config = dict(
    d_model=320,
    head_dim=64,
    norm_place='pre',
    rope_fraction=1.0,
    qk_norm=False,
    parallel_block=True,
    init_std_o=0.00312,
    optimizer='cautious_adamw',
    lr_head=0.00999,
    decay_fraction=0.621,
    doc_mask=True,
    train_tokens=435800000,
    steps=3325,
    dataset='wikipedia_en',
)
MLP neurons of a small language model. Each row is named by its layer, matrix (down: output weights) and neuron, and shows model dimensions 16-79. Each number is 50 + 15 x the weight over its row's rms, rounded and kept within 0 to 99.
After each neuron's rows, "fires before" lists the tokens most often just after its 100 highest values on Wikipedia text that the model never trained on.

L8.down149:64 52 50 36 54 50 46 53 54 68 41 40 75 52 15 43 48 31 32 56 47 72 36 35 68 49 56 37 48 31 44 60 35 59 63 39 39 85 39 37 49 19 53 12 45 74 43 50 46 54 43 44 71 29 56 60 44 38 93 66 42 49 21 46
fires before: ",", ".", " the"

L2.down921:34 69 33 63 69 61 37 63 66 63 43 64 45 43 64 35 42 46 90 44 42 58 58 67 47 49 47 44 39 40 63 62 35 60 58 19 48 40 38 51 40 41 30 39 59 37 47 25 52 79 59 51 48 47 82 64 51 47 29 28 45 61 42 33
fires before: "\n"

L2.down305:62 19 48 56 53 26 73 52 56 54 53 31 35 34 80 60 47 51 58 53 20 55 61 41 40 30 48 65 53 50 57 28 76 41 58 47 35 77 39 33 72 52 19 52 46 60 50 63 55 26 44 82 10 31 42 66 76 53 44 65 42 46 64 64
fires before: " |", "\n"

L2.down841:40 71 11 65 55 37 56 45 39 53 35 53 50 71 53 35 44 47 54 31 51 64 56 29 41 57 50 54 48 42 62 70 54 26 43 58 51 48 46 62 56 57 54 52 26 32 66 75 55 75 54 84 51 70 76 34 40 40 70 74 43 51 66 20
fires before: " the", " in", " by", " on", " a", "."

L2.down391:54 59 28 58 32 70 42 57 32 28 35 83 38 23 46 64 43 37 41 52 49 48 52 59 27 65 47 59 53 60 24 60 53 53 58 68 33 52 45 32 55 53 71 40 40 53 48 53 25 70 60 61 26 56 66 47 37 41 39 53 50 53 32 66
fires before: "\n"

L10.down509:57 73 15 37 52 59 61 39 52 58 67 34 54 45 52 43 62 40 38 30 57 54 42 18 54 64 27 56 55 32 55 58 15 35 62 29 41 58 33 55 53 89 55 53 45 53 69 69 40 15 60 61 46 58 28 71 65 46 47 43 64 60 25 49
fires before: " |"

L10.down55:48 76 52 50 32 74 55 68 58 60 19 79 21 17 67 35 71 32 32 17 35 51 50 54 49 36 59 56 20 55 38 47 51 47 44 27 45 43 37 28 47 63 25 29 57 23 53 63 36 67 77 45 93 12 53 58 62 56 49 58 48 51 74 58
fires before: "0", "1", "6", "4", "5", "aged"

L5.down688:43 66 66 48 69 35 63 49 85 46 47 42 24 62 59 52 58 47 39 42 57 16 50 62 54 19 67 63 61 42 44 52 43 69 52 58 57 43 72 59 46 71 66 51 47 42 51 53 44 56 43 43 38 20 65 48 50 32 50 54 38 42 36 45
fires before: "0", "1", "2", "4"

L8.down95:40 38 53 53 15 78 44 42 63 11 70 39 43 36 35 36 46 70 24 47 70 03 80 68 54 41 47 23 10 72 66 20 52 53 42 37 33 48 48 56 33 31 74 28 48 63 39 57 56 52 39 52 57 40 53 45 53 25 40 71 56 53 52 48
fires before: "\n", " —;"

L10.down564:28 48 36 56 55 23 55 42 51 56 42 38 51 59 61 71 60 75 69 54 49 77 59 43 30 69 45 35 37 42 40 72 57 83 70 51 48 50 38 58 34 40 49 66 36 26 80 32 70 35 22 48 41 59 60 24 44 82 36 38 56 66 72 50
fires before: " |"

L2.down667:44 61 82 50 48 46 43 56 53 67 36 49 41 24 51 62 14 51 38 53 49 59 60 29 75 65 72 59 68 89 65 53 49 47 39 60 77 47 32 48 82 52 35 45 52 19 42 32 29 45 64 34 72 65 37 72 45 47 40 51 48 69 35 43
fires before: " the", " his", " |"

L10.down121:62 34 52 62 31 72 54 60 33 43 55 76 43 39 70 60 60 35 55 48 38 74 67 55 85 44 43 59 74 41 27 72 13 32 46 65 56 57 47 34 49 28 56 65 35 46 56 36 46 51 47 46 42 43 46 51 40 56 52 37 32 24 49 41
fires before: ",", ".", " the"

L9.down131:72 46 50 47 45 54 56 46 59 70 40 40 56 63 49 69 07 37 72 48 32 55 35 75 46 35 39 35 24 72 60 31 50 33 67 36 42 65 35 33 70 55 50 44 41 57 41 68 36 27 28 74 41 34 58 26 49 53 60 91 68 39 68 45
fires before: "\n", " |"

L10.down581:57 38 33 30 37 70 66 39 38 52 48 46 11 46 54 22 48 39 50 66 81 34 51 59 73 65 48 81 73 76 23 50 32 49 54 52 57 69 41 43 46 68 58 62 45 17 62 55 37 53 77 34 47 53 62 41 47 56 35 56 38 59 38 60
fires before: " |", ";", ".", " —;", ","

L4.down770:37 51 67 76 17 62 53 23 64 48 19 59 58 40 56 56 32 46 39 60 58 72 73 48 35 48 50 34 20 48 52 31 66 51 61 60 42 43 47 55 68 20 54 40 29 51 49 63 67 44 46 39 48 56 30 20 66 34 76 99 29 60 80 47
fires before: "\n", "unction"

L10.down512:18 58 30 70 55 42 62 52 45 46 46 23 39 49 60 62 34 32 56 60 67 32 45 55 41 43 39 75 50 44 48 54 37 64 60 24 73 37 59 53 60 71 63 57 30 43 69 51 56 58 44 11 75 51 50 47 47 99 29 31 54 44 31 15
fires before: "\n"

L9.down436:47 48 49 41 63 63 46 74 59 41 50 51 69 29 79 47 61 57 48 59 52 54 17 45 42 41 55 34 47 35 77 48 26 66 63 65 69 55 28 28 52 52 61 53 34 35 56 61 28 27 65 51 48 36 65 82 50 70 30 84 43 62 37 55
fires before: "\n", " "

L2.down635:58 47 35 61 47 41 56 53 60 41 74 62 10 52 51 43 12 51 28 54 48 73 50 43 69 66 56 72 44 63 60 43 67 74 65 45 75 42 65 30 61 45 39 47 48 50 37 66 63 48 47 65 66 36 89 25 59 46 74 47 68 56 30 35
fires before: "\n"

L8.down936:41 58 52 32 62 45 45 36 43 36 28 25 48 46 55 48 68 28 58 32 75 39 66 38 67 46 63 54 29 23 85 34 45 58 56 44 55 41 57 55 35 51 76 56 55 68 49 54 27 47 67 53 61 51 32 63 58 65 38 38 43 57 50 66
fires before: " |", "/", "."

L10.down140:48 54 78 56 17 56 45 56 50 61 40 49 42 60 61 11 58 78 30 62 36 42 59 58 40 35 35 37 26 54 75 57 59 43 54 17 39 45 39 55 62 27 33 57 57 32 49 66 58 42 51 33 35 45 43 79 51 57 38 33 28 67 55 45
fires before: " |", ".", ","

L2.down477:51 46 67 64 50 59 39 66 54 23 65 63 38 48 46 42 43 54 57 26 55 57 34 49 49 56 31 51 60 73 70 62 19 59 35 51 52 66 69 54 50 44 51 38 63 77 24 61 63 49 68 37 37 50 34 65 39 64 56 65 85 59 46 25
fires before: " the"

L4.down236:33 61 67 57 34 36 59 66 43 44 49 41 55 54 61 48 26 54 39 64 74 52 57 50 33 34 54 38 36 56 62 51 51 81 72 50 54 41 62 45 54 48 63 84 64 53 48 36 33 46 56 21 55 39 65 86 53 59 44 48 36 39 42 61
fires before: " |", ".", " points", " reb", ",", "\n"

L9.down260:78 66 49 42 64 47 52 26 73 50 38 53 60 61 53 52 39 36 25 72 58 57 62 71 53 44 43 49 49 48 45 50 61 69 62 72 21 36 63 50 51 42 76 60 62 96 39 41 49 40 63 39 55 51 49 54 40 73 39 62 45 46 38 64
fires before: ",", ")", ".", "\n", ";"

L10.down789:60 34 43 27 65 55 38 40 46 42 57 50 62 37 08 53 58 62 37 41 87 48 41 54 39 50 84 30 51 77 00 22 61 54 67 41 45 38 53 69 37 51 47 45 72 56 57 56 52 53 44 42 54 64 42 44 44 63 58 57 64 60 33 33
fires before: ".", ",", " and", "i", " on"

L9.down257:66 59 45 36 66 51 54 55 71 53 43 39 59 34 38 11 60 49 66 40 30 30 44 61 58 42 57 38 39 52 42 45 63 45 51 47 79 58 52 51 74 71 49 46 67 45 09 44 37 51 08 58 62 13 60 57 44 63 48 48 55 57 85 58
fires before: " |", "|", "\n", "|---|---|---|---|---|---|", "K"

L2.down317:55 51 41 24 53 43 39 50 36 72 30 47 58 50 33 55 41 59 75 58 28 48 69 41 56 68 68 54 55 49 43 58 69 47 54 52 49 46 72 52 27 36 54 43 58 48 39 71 38 70 32 48 44 40 69 37 32 38 54 54 18 58 52 31
fires before: "\n", "==", "In", "===", " In", " He"

L10.down783:65 41 71 59 41 70 40 43 55 38 38 31 48 57 46 35 58 74 75 53 35 61 42 69 28 65 44 57 23 70 46 46 85 29 62 35 24 56 48 45 65 50 51 55 31 51 52 62 70 52 65 53 13 72 35 48 41 37 60 47 49 57 50 23
fires before: "year", "ats", " of", ":", ",", " |"

L2.down779:55 33 54 82 58 57 56 65 70 52 39 72 34 50 69 41 22 50 59 65 44 60 38 57 67 39 65 44 48 39 53 69 45 30 61 40 41 33 37 80 88 51 47 50 38 51 58 58 37 25 47 54 82 23 48 66 25 51 53 25 28 48 59 09
fires before: "\n", "ists"

L10.down17:51 67 45 41 44 40 43 62 39 54 68 62 30 49 67 42 67 44 44 49 47 49 40 59 60 71 63 59 51 42 68 46 53 34 53 66 65 24 57 52 27 62 62 33 67 59 70 47 41 45 76 73 49 58 40 65 59 13 81 39 47 46 51 42
fires before: "\n", " as"

L9.down523:30 69 32 54 49 70 57 65 50 37 82 37 45 40 70 65 41 56 68 63 26 44 22 60 64 46 56 77 61 46 15 80 00 54 30 39 78 30 29 28 27 86 54 42 59 54 43 25 55 56 40 57 75 38 61 76 54 62 46 11 63 41 22 68
fires before: " |", "ard", "ium", "ra"

L5.down915:52 49 67 79 42 39 43 54 43 42 42 64 45 64 51 35 48 44 46 56 72 58 53 56 36 50 63 79 48 35 47 56 75 45 53 59 39 58 40 25 00 61 23 39 35 54 71 58 56 36 50 27 64 47 66 67 56 53 68 66 31 69 47 75
fires before: "\n", " |", ")"

L5.down176:68 43 35 80 59 47 32 46 67 63 66 50 22 60 64 29 33 62 49 53 32 51 56 50 44 43 39 49 39 37 55 47 65 40 62 49 54 27 31 65 83 56 54 67 71 66 34 67 35 17 43 33 55 77 70 33 45 67 52 57 48 39 56 39
fires before: "\n"

L9.down330:77 58 49 72 65 71 58 71 64 49 72 28 61 52 65 49 59 64 49 57 33 64 34 55 32 57 35 42 34 53 51 49 30 38 62 57 69 39 36 63 09 69 26 32 55 40 65 65 25 64 55 45 18 28 70 86 34 64 48 40 68 57 53 55
fires before: " |", " American", "6", " 2"

L5.down497:41 59 43 44 58 61 57 73 48 60 51 64 79 41 50 50 22 38 38 45 34 54 51 40 39 39 52 48 75 39 74 62 38 52 55 37 39 63 47 59 87 58 71 44 46 55 42 46 28 28 59 54 53 44 23 71 54 36 58 00 53 56 38 35
fires before: " |", " as", ",", " ("

L5.down908:38 44 64 36 55 15 44 37 52 53 78 60 53 70 20 42 62 57 53 30 73 40 45 62 62 56 68 57 71 43 56 44 53 68 25 32 44 52 64 43 22 44 69 50 54 40 49 44 89 38 63 41 42 54 51 70 36 47 24 25 58 58 62 47
fires before: " |", ";"

L2.down16:17 53 50 54 87 47 54 51 40 43 42 49 64 59 71 54 59 46 70 71 45 65 40 39 83 54 51 73 26 46 65 67 49 40 26 50 44 43 38 48 45 36 65 33 32 27 67 60 99 59 34 41 43 60 72 37 37 36 36 46 57 52 49 50
fires before: "\n", " |", "ina"